{
  "n_layer": 13,
  "d_model": 384,
  "n_head": 3,
  "n_kv_head": 3,
  "head_dim": 96,
  "d_mlp": 1024,
  "vocab_size": 17141,
  "activation": "swiglu",
  "norm": "rmsnorm",
  "norm_place": "pre",
  "norm_eps": 1e-05,
  "positions": "rope",
  "rope_base": 10000.0,
  "rope_fraction": 1.0,
  "qk_norm": false,
  "attn_scale": 0.102,
  "bias": "none",
  "tie_embeddings": false,
  "parallel_block": false,
  "init": "uniform",
  "init_std_qkv": 0.022,
  "init_std_o": 0.00497,
  "init_std_up": 0.022,
  "init_std_down": 0.00264,
  "init_out_by_depth": true,
  "optimizer": "muon_variant",
  "lr": 0.00571,
  "lr_mult_o": 1.5,
  "lr_mult_down": 2.0,
  "beta1": 0.95,
  "lr_head": 0.00474,
  "warmup_steps": 200,
  "schedule": "wsd",
  "decay_fraction": 0.66,
  "decay_shape": "pow",
  "final_lr_fraction": 0.0,
  "batch_tokens": [16384, 32768, 49152],
  "seq_len": 384,
  "doc_mask": true,
  "train_tokens": 474800000,
  "steps": 14665,
  "dataset": "wikipedia_en"
}
MLP neurons of a small language model. Each row is named by its layer, matrix (gate and up: input weights; down: output weights) and neuron, and shows model dimensions 272-367. Each number is 500 + 50 x the weight over its row's rms, rounded and kept within 0 to 999. Numbers have three digits each. A neuron's up and down rows have the sign that makes its largest values positive.
Before each neuron's rows is what it responds to, as a language model described it from the Wikipedia text at the highest values.

Responds to: Word-start pieces, table punctuation. Fires on the first piece of a split word (some in sometime, else in elsewhere, And in Andelova), and on parentheses, pipes and bullets in tables and lists.
L10.gate22:537527514446511568509429475488383453465480481468563508521524498529408555492492538557563506464431514515521464492562541493460494520531494457469559580464537464410480437343492491567420487546415473483519513516464484497563515484487430455526493452528556421503618476522501458451475424505515514514
L10.up22:418494500458537541594446448457452526437529463428457495481410588540556491534479457571504462476505444499384445475575594433523445513555448439434536530430469531463484442456473524426496501523560536474514494479623515518592586328385580490417542506565597463486605625549493552486513475493560487380
L10.down22:467581530428515517455570524452576396418532453491487449533514567466620405483537465477508484509529501466533567522516511478514539494549492441527583491551448473510432598580474493484439523578470500459486594351507493525459515416515522351396457513514505425543538518538543446506536577472532419518

Responds to: Table and list separators. Cell separators and punctuation in Wikipedia tables, infoboxes and lists, such as "| " between column headers, "; " and "(" units; also mid-word fragments.
L6.gate199:497450476453564484473548518432494551475409492571534525449443543521437563485505539572459441541488423483486451565534528523531502528491491502504568564450492549437535439515503493556468600557484541458397467519439563509520508482522532531424628417557572565452405529477488493496566517560547551532
L6.up199:508459571402495529488557564524426462572504481560512462538476491422509540470454463510504507425487487476429563581548422527440564514436566526495492605508519479581413515535422473473480518519449451549472562624486462491491499447460562500515486498467483454475534451517529443388536546481486548396
L6.down199:505414561491541442540487521425595564543605446463516548472430466480495477538554462522481503549558595520457473505447478404401476504551542400505571589388517530482463445533444420423549496431481502515424486554518509540493522475508446469543622495526544488438480556424459417409456436472593503483

Responds to: List-introducing tokens. Colons, semicolons, and words like are, include, including, such as, or notably that come just before named examples or list items.
L6.gate563:525439453482449536470512476433411558560508464401549493501525500532577524471520535571406433503512593588487495547491464438519538455442508489495437524429549525505519495449516505526425470442445441493450572627466498496383591504435510375445424578496489436528482439564479628490489445513550586529
L6.up563:453530476496459488544454599535496455461470507457463425524525474571593552464470514454477420414489466479575462519514550493546531451539470474427498499466477571534475550571493469516442431518484499456403462561408458521488446437466514459491498594549508446520611572487536481499505619506525498486
L6.down563:541520495547564544537506423510576520574589478542484513368500515451487490492534520482447501531473593473489493533503428467468498490584514449554456503503456432458481471466526481507472485476484476463475604539551501532505495475471417581528515516565461499553516535494498480515500418532509522469

Responds to: Relative pronouns after subjects. Fires on who, which or that starting a relative clause after a sentence-initial noun phrase (women who, teams that), and on newlines after section headings.
L6.gate507:569442542421519457503527522613432429458481472507550518517374489454553509467492488478506475566581496487493466402505480530503489422494511391506506576551458546442496496446454519556501535457538472545571541582369546484478513497463521439588540518579477439505467583519400427473491552532530453583
L6.up507:410515506466523551509450437515470403428495454495507528451535446445420575467446539458462477532511481590495513527483436506571482471580549582472508455607510508535539556529452436500536407473407480538468492508388444466512540498554657583492563515446530539461511453576523566559543523479517535497
L6.down507:509493448523583545419517482447480593420467556521543478576482510459478569472571544487452538476520439447601430439525556511531565473442442542502456457424518431493538508430445488501399620571468557527473411518436479513501497602550555507561430497552534478441499545408454443485498522528494514496

Responds to: Clause and paragraph boundaries. Fires on the break token after a finished sentence or clause, such as ". ", paragraph breaks, or the comma after "In 2001".
L6.gate415:540537434548539548531396566580465434535463528427558481488508491519485513518444436574482657466392502517493392394512557493498464552594551466530430420627461491460491574530528507461527434572472450510529498528561469402442555462500424553569495524569501508440428561391417560450479474413397516476
L6.up415:474478514498442553475433450530555454516560465590485419545477432510501420504488520446545501485445534537518496418575489536548502521570564447501398456544549467418461466521508505436512566455416482418473424494557487512400550493422487438597644512580430424457411540540472449466525435476557536468
L6.down415:452516525512469541493449458508391505494432510519517412542512524427440605477490468445480467456520522462543521436433502568446457510558537546552367532602557424444498550580460471466543476493518557558588448466546563450545481543492542536529541539519529528505530532501551480510475603453554563461

Responds to: School attendance verbs. Verbs and prepositions in biographies that introduce a school, such as attended, from (a degree from); weaker, scattered hits on table numbers and word fragments.
L6.gate858:517461509529467499516531425481521515543516509523443474503513412424454497397536502488443414502609467524538462532489476440562536557528470436506511482475494471415445605470570546501471458482530467521566529636433513545534475501442473501551549487494520566490560604499538379470474476458489470428
L6.up858:492484463542527550528561467435537458466474467567451428570506604467482495552411489510485441491524504563507524416509593529441447517499537481376569498483534464514550450420456426545576541477448468539512461479455486548444402472495561547576501467471448499610561505589560567540547483562530559499
L6.down858:488553511468529445467567407546555598446499454595503540421458486466498558449529580476416483429602556536516544502455530480507559526547407551529458492419438551477483518580479466579490490533503519448413523556440542505493438533441517530494512533405639570471533456439468418474475492465452475423

Responds to: Word-joining punctuation. Apostrophes, hyphens and the opening bracket of "(s)" that join a noun to a suffix or compound, as in Singer(s), Women's, car-bombers.
L10.gate976:476632413597444576432448450468405525608566451510479512532459537536476521504534569414406594505461516501522555534488404606499426447417503530381508426467514436433492485393475586509485545594490531484485461489463506406558474500567514520433647446550488533464534472464477518514464481498553497494
L10.up976:614566467547515399556538525427467543425488504610526546548566523459504438457476493459552592493516510441485580482563597573461464494548513504478524477546558470434504469517511551455497606598476522627447525515391491453511530468538492528484485504628571606528512544565445485493464517499493497472
L10.down976:474509547477489510509538514525511515451509501583458564484498496520487431450489538482489515436411454595494458591465488451448504491667532571494547410576563471517576518524497493512519554559482565456541510532508470430553438457403511417504453473501565520492496413451430532528403538530529504543

Responds to: Boundary and clause-opening tokens. Closing == of wiki section headings and |---| table separator rows, plus clause-opening words like that, what, in, between.
L7.gate112:495471458441462516467478519524482564531483474511513484519541531433398460542474392508469555588459486523585527536465472539549432598462468461503495549486582429478486455493513575616547507533404479598571607461465514540515523461433570557478421447498526549449540443557497482479524539398508518429
L7.up112:534435480513478472414541480402457490440628442603525508513493558488512481457506472513560569548493505407537608480502531496530603517520540531618460461448445473510549628533504546533551440427428434556482470495502546373474590538454531450543512478540529500439472514428464474358465587483460544536
L7.down112:494484547434500500480444574489510547460511515391535525598515534574498546543528475495507498459510531432505468483497512549442484491504573557460568490519469511529514527459522468484499507564488456479464518448547562480495467565447545557497574509527494502552422445488437548530530473584627549527

Responds to: Before an object phrase. Prepositions and verbs that end a linking phrase just before its object noun phrase, such as due to, resulting in, because of, experienced, received.
L10.gate792:522547508570453455554545489523571490464517484578383500561469394554543486373499477531476530463560443622439436608512566454565474483561547542554486495498513502474508495593493516562475556565554461585535510505463487526418487509513485520654541534524492438543609604580495481497505551520484525462
L10.up792:538526495502491435538460519493572550419509532515505515461504548535500496531581467537541547481569429526542415467579508416438498490492553522473576428485514499509492464621518442413492444558476475536431560482409423528550516464534480493514447503465429506474466517492455468523428488578465500518
L10.down792:547498523485518483556436390500505537494578508517484530531480572509466543546478525527460496466440486629481545551488554573518508448575546511451519483517469449436504514466407525456458411551528445488411525496536524438472554529538498576585550481590534474395494569528527463496550560496480508486

Responds to: Clause-start junction tokens. Function tokens just before a new clause or subject: the comma after a sentence-opening year ("In 2001,"), "and", and "be" after "to"; also digits in coordinates and tables.
L7.gate580:594542458526568439471507452574488486549470573489555493478479557503495485442568520580524491477409519490446429478412425448609507581485521527521420587534532514649533478476425429506621490596468467474505488552542472464456464447524529522547523389543600502531511584496511399500538471489385488509
L7.up580:472444475468541533505526530605453456545618448480466503464490485520454517497463539436575490545496471503431620563453522484502541488547565530454422513572578468441502503537490622478469504482483538533467483618541466441469438513481498586520545495438453457499470466497455498539475517460489463401
L7.down580:463544581621530541385507513491505533577537437514565488477501501456426471582434466510508502374501492455437500385512454494558452378465498477505508538516498487379436516465494457525527485511419518516409461403489494336499555507388563502471574524543570601523543554494577533476548472605528493480

Responds to: Section heading endings. Closing == or === markers at the end of Wikipedia section headings (Career==, Early life===), plus final words of unmarked headings and table labels.
L10.gate720:413516419499488442498512529464509419500513540547399474518568495368575541554454539448524469452455433558621560470428492587520518542545520476458509537514468550530469468492595519511544347563499542579524427498427420600553504540421485526418468443533520578425420577507492534499428449529499489423
L10.up720:472528520487594522536420491441538433601603560503567538537480458560547515430513518508564466412562496513476527471379534475469547518451488513418572476493490536489507435472539575549444521534554473510562506483423469487470441445508487538593539496449540461511551491569495467505532483588511462584
L10.down720:507459420538443505500521456443497450464434501509429491497447418622441539476531504579463440520438476571551462439400503457516543560506505485515468559466519611513483546418451514412448527593490510514583437549514443488551490521493493476560388535477575582469547435619416534474582574520494521447

Responds to: Example or list introducers. Words that just precede a named example or list item, such as "for example", "for instance", "including", "such as", "examples are", and table cell separators before a name.
L7.gate146:450568439545518609537462506509458563540456524416471453528520489535451463490436573622490410529459498485496395484491551524603515519470523524526590444438470479588489498488530513572554548494495502555464477568461553461491514478547447595465509462511464459512496587571511550535562590568487508456
L7.up146:481593565448468482612455365504473488529574562487496524540541565504583497486498535561498456512482517488460447457464383441521543498506523500472478549480443495561559492526633512580438535482411441506534527536541573512452479523441548498540480524439487458461425530471462481514437464529511566463
L7.down146:431562465448542486510552497408501465537545543565376478489486466485512521465521482483443510570379460584461500489507480592550545475559510420583508442550499538596519562537537471551539512410526476625505463491538466479458452550519516503448571646406461479472478513437495554475499513548609521575

Responds to: Function words before specifics. Prepositions and function words (for, of, is, $, ×, °) in technical or numeric text, just before a following specification, e.g. "for example", "score of 52", "$5,000,000".
L10.gate664:502549522383474486549507465564464414479542442472556470485511533545469534473456441503480576489567410523529450435514427550561535575517572457476480532431403485540541514491534523564531443579459515563589449491407439392503494473483552486532542436553435484529517423525518467496435433470460510548
L10.up664:536515473540576531413492497491494500450437524541504545470427579453449432579485468449460422463584499562433489513469558487557583576523596604485557447480537508425492578467550515414475567422540519522437554495474469462553523448508510603458497500538515560518471548497523455449454387440533476468
L10.down664:546532478514450525471483520448466522478490490505536481478570476511529542472550488552436470527559522467473467507491529554511400501460529491511528425440460454441436538609465482437564447476513540557495490538445523428500462508476477670547589586538538540431411558479464501552483518501509439450

Responds to: Noun-modifier word endings. Final pieces of multi-token words, often adjectives or nouns modifying a following noun (cardi-ac, hydraul-ic, graduate, scientific), plus some wiki table cells.
L6.gate863:582448455448511502480416473474509415480500471524439572438490469498436557421423509538546383541516471449627423475525384544564490485451516461489483514428489519518493487434487548476439538437349486520452487569530479543382536569508517489531573523513474532505520469516467465576446534529479466436
L6.up863:559549441368541483456482534589456381502443497442462525452521531425491557518393523549485449511462502437562405457395475558461472568496478560525548592511371499468457456448393475514456544521432471516578559526475460552538473479478586460592516507405509566555592588496469540522552480440411519469
L6.down863:509508525511506453574478531526482527568570513456422430615556487600416458554456444462523521488536555588563568517561482488478509507492523458531521483477538543537543453522661538446581524475424547487443553525511534558481432453526435460467474481534511489490571500480522503417529525508513406536

Responds to: Definitional article or "of". Articles a and an after "is" in the opening definition sentence of Wikipedia articles and list entries, plus "of" in "species of", "name of".
L6.gate796:491451601517554631568470477536443596503516514531496531476619517505542505498512537630421521523525458471455517552480432399527518500476542455419436482440465491568523510505423509454506537537508448559492472603433485541521522438485537442534551453591520465470487516463481486543467482446549383493
L6.up796:499541633507551503471516502530464453618574423421465530536500423393429542488519558593462557553399539571455476460467467646436512484484519433552522478503491393405571471463428566502451496542511503569472529561451420519534501512520480547559531550494555495527534481498497489541453445495528512509
L6.down796:469456465542461491544495565577385564499536471561411512487494468475487540533600517470488606482447322504487510517575477442464540466447454481423503470533515498464504510540567480438534522537480465445520431469497596538520538541525414604605540496522473585504439540558429451542506490425505485525

Responds to: Biography leads and coordinates. The article a/an after is/was in biography opening lines (is a Norwegian, was an Italian), the longitude degree digits in decimal coordinates (°N 87.), and opening brackets in numeric tables.
L7.gate369:393476477500621533480473490409459541433471481450544421548449464442515563600490461452486484492443518528566534493586438444442490519506410520449400519459463429519482483508490475553556464492515517512461518451451553601517496504537440521462449523478448429570527576449609420518531437534510473504
L7.up369:483507466517493584517445576501481491491509495474471462424505452498474521633495451509563490528502525529506491527500510358491438523566434617445460474542497484546510418509489393526578556517536514532464453407484464558532456432467542536550518566572431451545501465455537401539530469502394496572
L7.down369:500421541385480466535480484532550543485459461541503513507425474600449521533516500491449519480542571505508504567482536523508498465450525547515471497466450483453563522500585411512505547546527500568446419461573444520545541458525433552605538530594533485615475525429498462400530501455451484505

Responds to: Outcome-linking prepositions. Prepositions or verbs that introduce a consequence or attached detail, mainly in of "resulting in", "led to", and ", with", plus "there is/are", "includes" and "contains".
L7.gate486:513411504481525506563576518493593581454559522545432436515526401574451520505453531446571448500514523498440459471529553499425467476550581579479461524439544494472415557491519541493548527486568547566490511405465424495459515497517465462520497542542583471489506573425515520480445501561486548521
L7.up486:522429511562538510457522429582569539471588539484462475466474377457554532532394481617542400517485466509466571528509463495496472457523518571435523492483530488515522436553455536442472456491423541573524508372568549517463477525553464459543505579556422463557520455522524545533489529526495530379
L7.down486:511440503538524458473406429418566550513527483564443457515441524452501483506451433504466624569490463500427531568392457588512529438562579578451546455502508488503442521502481571509504510581453548564452494484565426537516409475477498476403516524469472531520452497437489585595462529485502478461

Responds to: Before head noun. Connectives and modifiers in noun lists or compounds, just before the final head noun: and, Bowl/, metric, pressure, ceramic, half-.
L10.gate579:529409456512495456477588500535493571439494480503493473428547392510545531514488511602569562509485511508515542485564490502579438558567522601474586475410539462471490523570483530445527524509530585534402482519535484467532507469463475539484492575550582519407499422559467391530510478490520429507
L10.up579:492504489458460545394430495483540516545465528505508514516499539518578525424561521549610456516461593486479535462588524473516477457561536508433560559614566469515566510624468595513480546570510517429430542417432617531477577503507521457518441527527534363515568524575505531501445471506481438567
L10.down579:440542510423520528486612528528443509513511409426525586516499487366479536451503529560531444467481470515470477484576508569495532507517584528407496495419453481467543515579529410478425489491428501477493461584481489608582475513391476489465495592582499536463484474465473437490483567591530465503

Responds to: Mid-word continuation pieces. Word-piece tokens that continue a word already begun, such as sp-end-ing, tig-h-t, gr-ump-y, and ( or digits following $.
L6.gate728:581471438495555448441587528658422510408490429461456432467444493455511526539432581424484525419543455595379517502470441517551457445589561519553474546424531475587404487450443543489523465499445527403464427492543437453476512481467543477460461500493547622565538578540589500591488468446469573492
L6.up728:424508587494515464538653551495608503505615586414495508500524500432534577567606564414454500483441537554510523536490522453500575508511496443449508395489546505460536486587436591522485570500525491559487538477572528496531450467477491501575449462558460542501468454419471530479491520498547488508
L6.down728:506535490532539444506555484569524478455458406583550464474454508554473432533433505442442483468510510501443431474444457626546469552570539508508535631422461452507429417433582490474535484425591534452534461535554500433489430506506463498404531457564586529552509550566564572574491495537442596485

Responds to: Mid-phrase connectors. Connective words that join a noun phrase to what follows, mostly "and", commas and passive "was", as in "player and coach" or "a flag was created".
L7.gate782:469439510513436445428459529547491623535579429546466468493396531480531462514431469451501498542421518462598553451482564514553497538475463473433550516579532455480460507594550486478529511484443441423382453449531512447591461442484504533517516503514504561479488455434499515535484485462498504461
L7.up782:547531507609517484477531485490524487522469619486473533447451574490425509577494534509498501552566412478440491459548537497493563496535481521497486537582482535558539528460455517536469471513575405465448422445446492516398403495419507519510513461536592488494441537536553446510503468472463560483
L7.down782:527436446550486439494534539539400466587468512481478512525488493436524525486393532612553387558502587508429527544547440535373541492491492457498509559411488501537582471539513534496501485475472521449392491452520445611481437526511545511493585542555548455461484476495467411503500488560549476457

Responds to: Sports team names. Final tokens of sports team or club names, mostly in score, standings and career tables, such as Tigers, Canucks, Brentford.
L10.gate124:525442510467458475462527462528540483590485486558585501486415445522569491547461498518441532544473462479459413454555523458525511497468469438488493549486519499476580495486449499488494512452428584558510560489467523565377452428437488569421534509575417506580563466497561462520543448470495476517
L10.up124:525503576527442482502545450562560484476529583437522475425521547523456492593533541509579499520486456485572486451479541499549480442568453423454479493485565518506539518485381498458417536515450487463510520526429508577485519432432544616467544509567450452531543589514493498494460531549466530569
L10.down124:439500488452472400535486570526483506534472500529486566468524506457423507563527503492459572505421471537415482515453574500539534497546496408454358503479514475666484486487463512533480447563506573494448474442497551499362564477387495543453491478528546516590516466531564489525558560441489500447

Responds to: Biographical main verb. Main verb right after a person's name or pronoun in biographies, mostly was, served (as/in), named, enrolled; weaker on first in tournament "first round" lists.
L6.gate490:518481492593510560485523484445501487441446581461558531492347518562451520401553539465424554544377358482502516455469535425568417429492451441548526539488508495475485439588481485488513581482529499569521539521476492447523412503532495534527477456507459485497459395441546523549505449463461491488
L6.up490:424528484544469518451535558506490513497476580477457507496518510612418535501469529548518453538433457522444432482532494586493497467466552519490442394387448454512557506615478442465557549536435483473537446430507452468548404510468560375599549540521521422526517511517464538523467514444424532545
L6.down490:488549448487533568506438468430488540508467485460532440440522558623495545466449585501467511561623544516457475485503515474534502598392518512503467517391394454469480425467549422464501480584561567404475489509577433433512514418445503446458492423545449513576473501462517504494548452466526518465

Responds to: Copula prepositions, mid-word pieces. Prepositions right after is/was/are, as in "is of Cornish origin" or "is in the music business", plus word pieces inside names and words (Mer-v-yn, k-itch-en).
L6.gate867:466521511488486488477436494474509511485496562429460539506485487490513562424502413477438513458485495448445461529519530556567538521609409458447449521455476561490464546490489484370548553531510569458462480489480442464469514466566615553495514533484512543517428403493522488564562453479523518493
L6.up867:378428444410447431494505546503479515494511481459521497542485415544445525512472484512586388528507509459550531478631618502504528477499468475462566454495531498550518520506536568455573508549480435458557544442442509412504493438479567543558471578400540461440484483500439521448486544667541441494
L6.down867:552483510544490493485468472487397524614494583476543567558523584486406431518560552479476477428485533505540404526436478406514439496527393542427581501485481529537546439502354561479552499446497591468553497455410457417608491547447463473407520550464584506398391460491424545500527461588542506526

Responds to: Surname-initial name fragments. Word-piece fragments inside personal names, mostly the first piece of a surname in cast lists, credits and tables, such as Sh(ukla), Sh(arma), Z(olfagharnasab), and occasionally ordinary words.
L10.gate742:489469485489430578584525544482579477495449552504519497540491453579513433477489470587486458529484550491473431538448558553522443548407459568536585443484441549502485435468452521498596460498520533513457482550470589626501507448439497458511526480507512468514446432471497484470502448451540492535
L10.up742:517508417456514433465403531576566425549515568464492490416512499628586557511467583507530407454559603507560392427442464533453547486434431433527519555562466469457498503523399549539496488525522518508502454502523432558431507525461462444530594487481590446491479451492516599506537540476480474557
L10.down742:513500443483508476478441545468471445495372559493604495547485484551453467465495483561481457455404427455501540498495536500564433464432543538555620476499535491461512493491457490482504437499497525592504421437479467544444469437494493554517456572430549409522411514480526551496524489549631472430

Responds to: Formulaic Wikipedia phrasing. Predictable words inside stock Wikipedia phrases and table headers, e.g. family in "species of fish in the family", "went on to", "| Surface |".
L7.gate204:553504497558465464426467466509526512441410587449492540472539594445480531502499402587508458490350446602508508539476522571491424476451482511574517456479580519491428535577602451385630556494451491416512557521542592537441472615494394454466502427532558587512532462455529500426449414493475533375
L7.up204:515579530480550558455563486490428511375498466502492477548524481502483495443516503507549439542417535528563500506602546486509515496466546450520534479450495476415499578459464433505556515520519569416490481556507466433517460529507446521490485433466581514480631529422535469510569579474522519386
L7.down204:528490517450474458597541440473465467484498490441507530479505532580473452524527378499558536581467412514476408436483415500504489400517545508564468453512507501479518485585510531458474525460564469528497520517467465363450558551467648522403584530514453482538539521395486515448521524500526534516

Responds to: Optional plural "(s)" parenthesis. The opening parenthesis of the optional plural "(s)" in table headers and infobox fields, e.g. Writer(s), Singer(s), Position(s); weaker on word-internal pieces mid-word.
L7.gate697:530439510542564483503479481522586549531446513511478524504511554567510486410481553524496553449504536428500522493522521492532519619474542435479503462439566551466477509462409605504445529606572573477508568535553472464497530444554531486489587459522524486472484520489424522530471505492530435524
L7.up697:445476522522502512485529508560459582503440457522569465501544628472516448489515517550511547375561588473458502459522521538525492506511524486527494507533536514594482481524480441604502549500638438434409500396522485393538423499509587508460505446542400503515443476399515629541518552468491453544
L7.down697:503473516538490480505442479461497473537509519514511521414428504443472553470475417541585521537537524562554493541484467644548453485471516475517547477465579530531400469480493485510549541554534453508449488596482494536438440400513508485447495506512568469444499518614469506577478548501550485419

Responds to: Mid-word and table continuation. Word-internal pieces and separators inside long sequences: letters within identifier codes (UNII: 66D92…), pipe separators between numeric table cells, and mid-word fragments (acc|or|dion, On|cost|atin).
L10.gate226:468547518491568503528502485482572483543530516441416556549499494457474509526536513412491506492529473455567500563408496512581482498647449555550549572529508500517463494474558468518540465553458501495546631491453496533518475530504405455551591421522352468469538554562443429503556472493449565536
L10.up226:504551512463548539565488523495370488502372436519415451503546456494619436477486500535478563524469473516463537549385516462503539537505443512534476445478529423571498443468559574489530509569506501543469506503530481506544458521502448446566453558514456496508397501516500497489500440464526576526
L10.down226:541536511470480477519489449471515486515645482501436520550566436513572503427489533483557462586522475357554512490570548505528551485540550485479501519467566490601386471484444542486469466526554513533561491490528446593534448479541479584512451398617484475529482526623478580382579493515461430535

Responds to: Coordinating conjunctions between nouns. Mostly and, or, &, and commas that join two nouns or roles, as in singer and actor, brother and sister, gray or white.
L6.gate532:538451559543454502437449628440451525494485457564433459578485415577515500545442587471555564511553461538497485401519461430516456513551422575505493430559501554434510558562497444509469477416538460552493448564562534489381498405519485543569454410558444500447499474507547467505440531466523513490
L6.up532:472493464432531549502533469487463528479542478532475580508477535420427468540591449440520462481558468475487419462536515424494572516551517489473446508439482491440502534434489467420522479567468575532464422425466473491458550545500442587521446508493435554481351524432506481468487499469545523544
L6.down532:600495546494452485554444606461469499502517536510477562479513460512494547540428501502519552521434520488393590578440486443572482509559467419542551603507489533530501516537536478482562483538578457408522453479561508541531480397549546410477517485489585573533584431504532531470495579433390492432

Responds to: Academic field names. Fires on the opening piece of a discipline, degree or category name, or the word just before it, mostly in education text: Diploma in, School of Dr(ama), degree in phys(ics).
L10.gate230:497479515434477529515430496391526524492447499615466456579545590447461478486519462566467523565476514511561433464545538483463436580583541516486563532482480507458488492566452576596530549452521533480507547534552576494570535528490495512448521393372500556485492525434467508513466398452459480632
L10.up230:516591540432557561469492463561522529508583564510536567540537494374449482503433519473493531505502400479560488500478565490465389550557509564574469449579514554453441486460467580507475542544490483459549511536568507517478397478456498484507520539426515504584497488435406349476503471527531524528
L10.down230:504518567456424456474493536471477582536532488432509498558549486548437573614571523403488543447574449462429510471488485484453491536519429524568477468477398501404610510405440551569505431543509565444508570481493557405546445541528530443448467447517514563510475444550449532500458434493644508519

Responds to: Apostrophes and word completions. Apostrophes in French elisions and possessives (l'Espérance, bachelor's, Men's), plus closing pieces of foreign names and words (Emanuel-e, Annab-elle, Dipl-oma).
L7.gate866:489556565556481494564522530642472590543530473526536451470479509490523481547482642575443467502459468524493522498511530450512496609423530587523485561477472525425497571475499479549552419465479552548470513393556468609502497598455579456516447529448410486429502557497459423546416459498566563500
L7.up866:433547542512524457544511471582593424514541417606566492429552514523559498519464548564513504483544572495545441563497500510449503507446595585557523559536482462529409448498449589547513461467423612553524399509490538441518471460466477463473496392475503534504470543475504456573541460444515507478
L7.down866:521463455568567412556531495534429537454535532500399508462531455559437492494510591462445492534571507521529473546526465469551510451422456514503509483457410438496503542491442531544441518433441418500469473492567541446516487467531596525530501403464564555401499438512495560535446459491465410515

Responds to: Split-word starts in biographies. First fragments of words split into pieces, like Ph(.D.), but(ler) and ic(on), plus line breaks after section headings, mostly in biographies.
L10.gate884:517557415538504515466372394392481460556508472538517540442493488525577477447556565492459513511473502428442466494520522630532488520514588530474481455519632446486482412486488455436533566539556466489489442578478520563533506554469503536512488520482571525540535508352571561510421511471524494423
L10.up884:463503439481502462436475576457488402541452512565597442396520500494521597443479462531486522498477601474497577468506554575570480498564500491468390493479553478570554465533433494557477559550532490542456447498548552422574566414477497473465470528505495461539571478385481531424502459426499514500
L10.down884:473448535461500539620461500615445498390529430505490511542485497512504481509486461502609483463504510499543415531490561504362482485459473543471544480490463559462509532537535483530580460521466548589519500463383541522464458480548471522542520508454516481412535566505473400504560519554494451583

Responds to: Clause-start boundaries. Tokens that open a new clause in expository prose: the comma after an introductory phrase ("In many cases,"), conjunctions like when, whereas, while, until, that, and line breaks before a paragraph.
L7.gate343:501517514453475476482475476420498512477503480473532449420524468474432516540518478521326498551444466486584439546493485500494460436561481498585566519557508542501428564414507511476450502554548567476474482572481503478561638438498551488521527426544402505577525488433490397470547481528475486513
L7.up343:515486522481516547461457521515540494478527458426466469513412459449549540588467526570413505562442458491480472491470534462457480521518543511497603478552582479469471574410527490536429499624547527477577480597404432489550537501434525518479585528508412435529473389451522432503450453571530503440
L7.down343:528504519465466545466514512442439488358487405520578514583491530470585572531537522465601471508508538508441479603433462556520422489444528521527481436560515517499578388476493469571442544483537518488473487563489550533545517521477586467489509420429544544493509421416535537483447565486527468473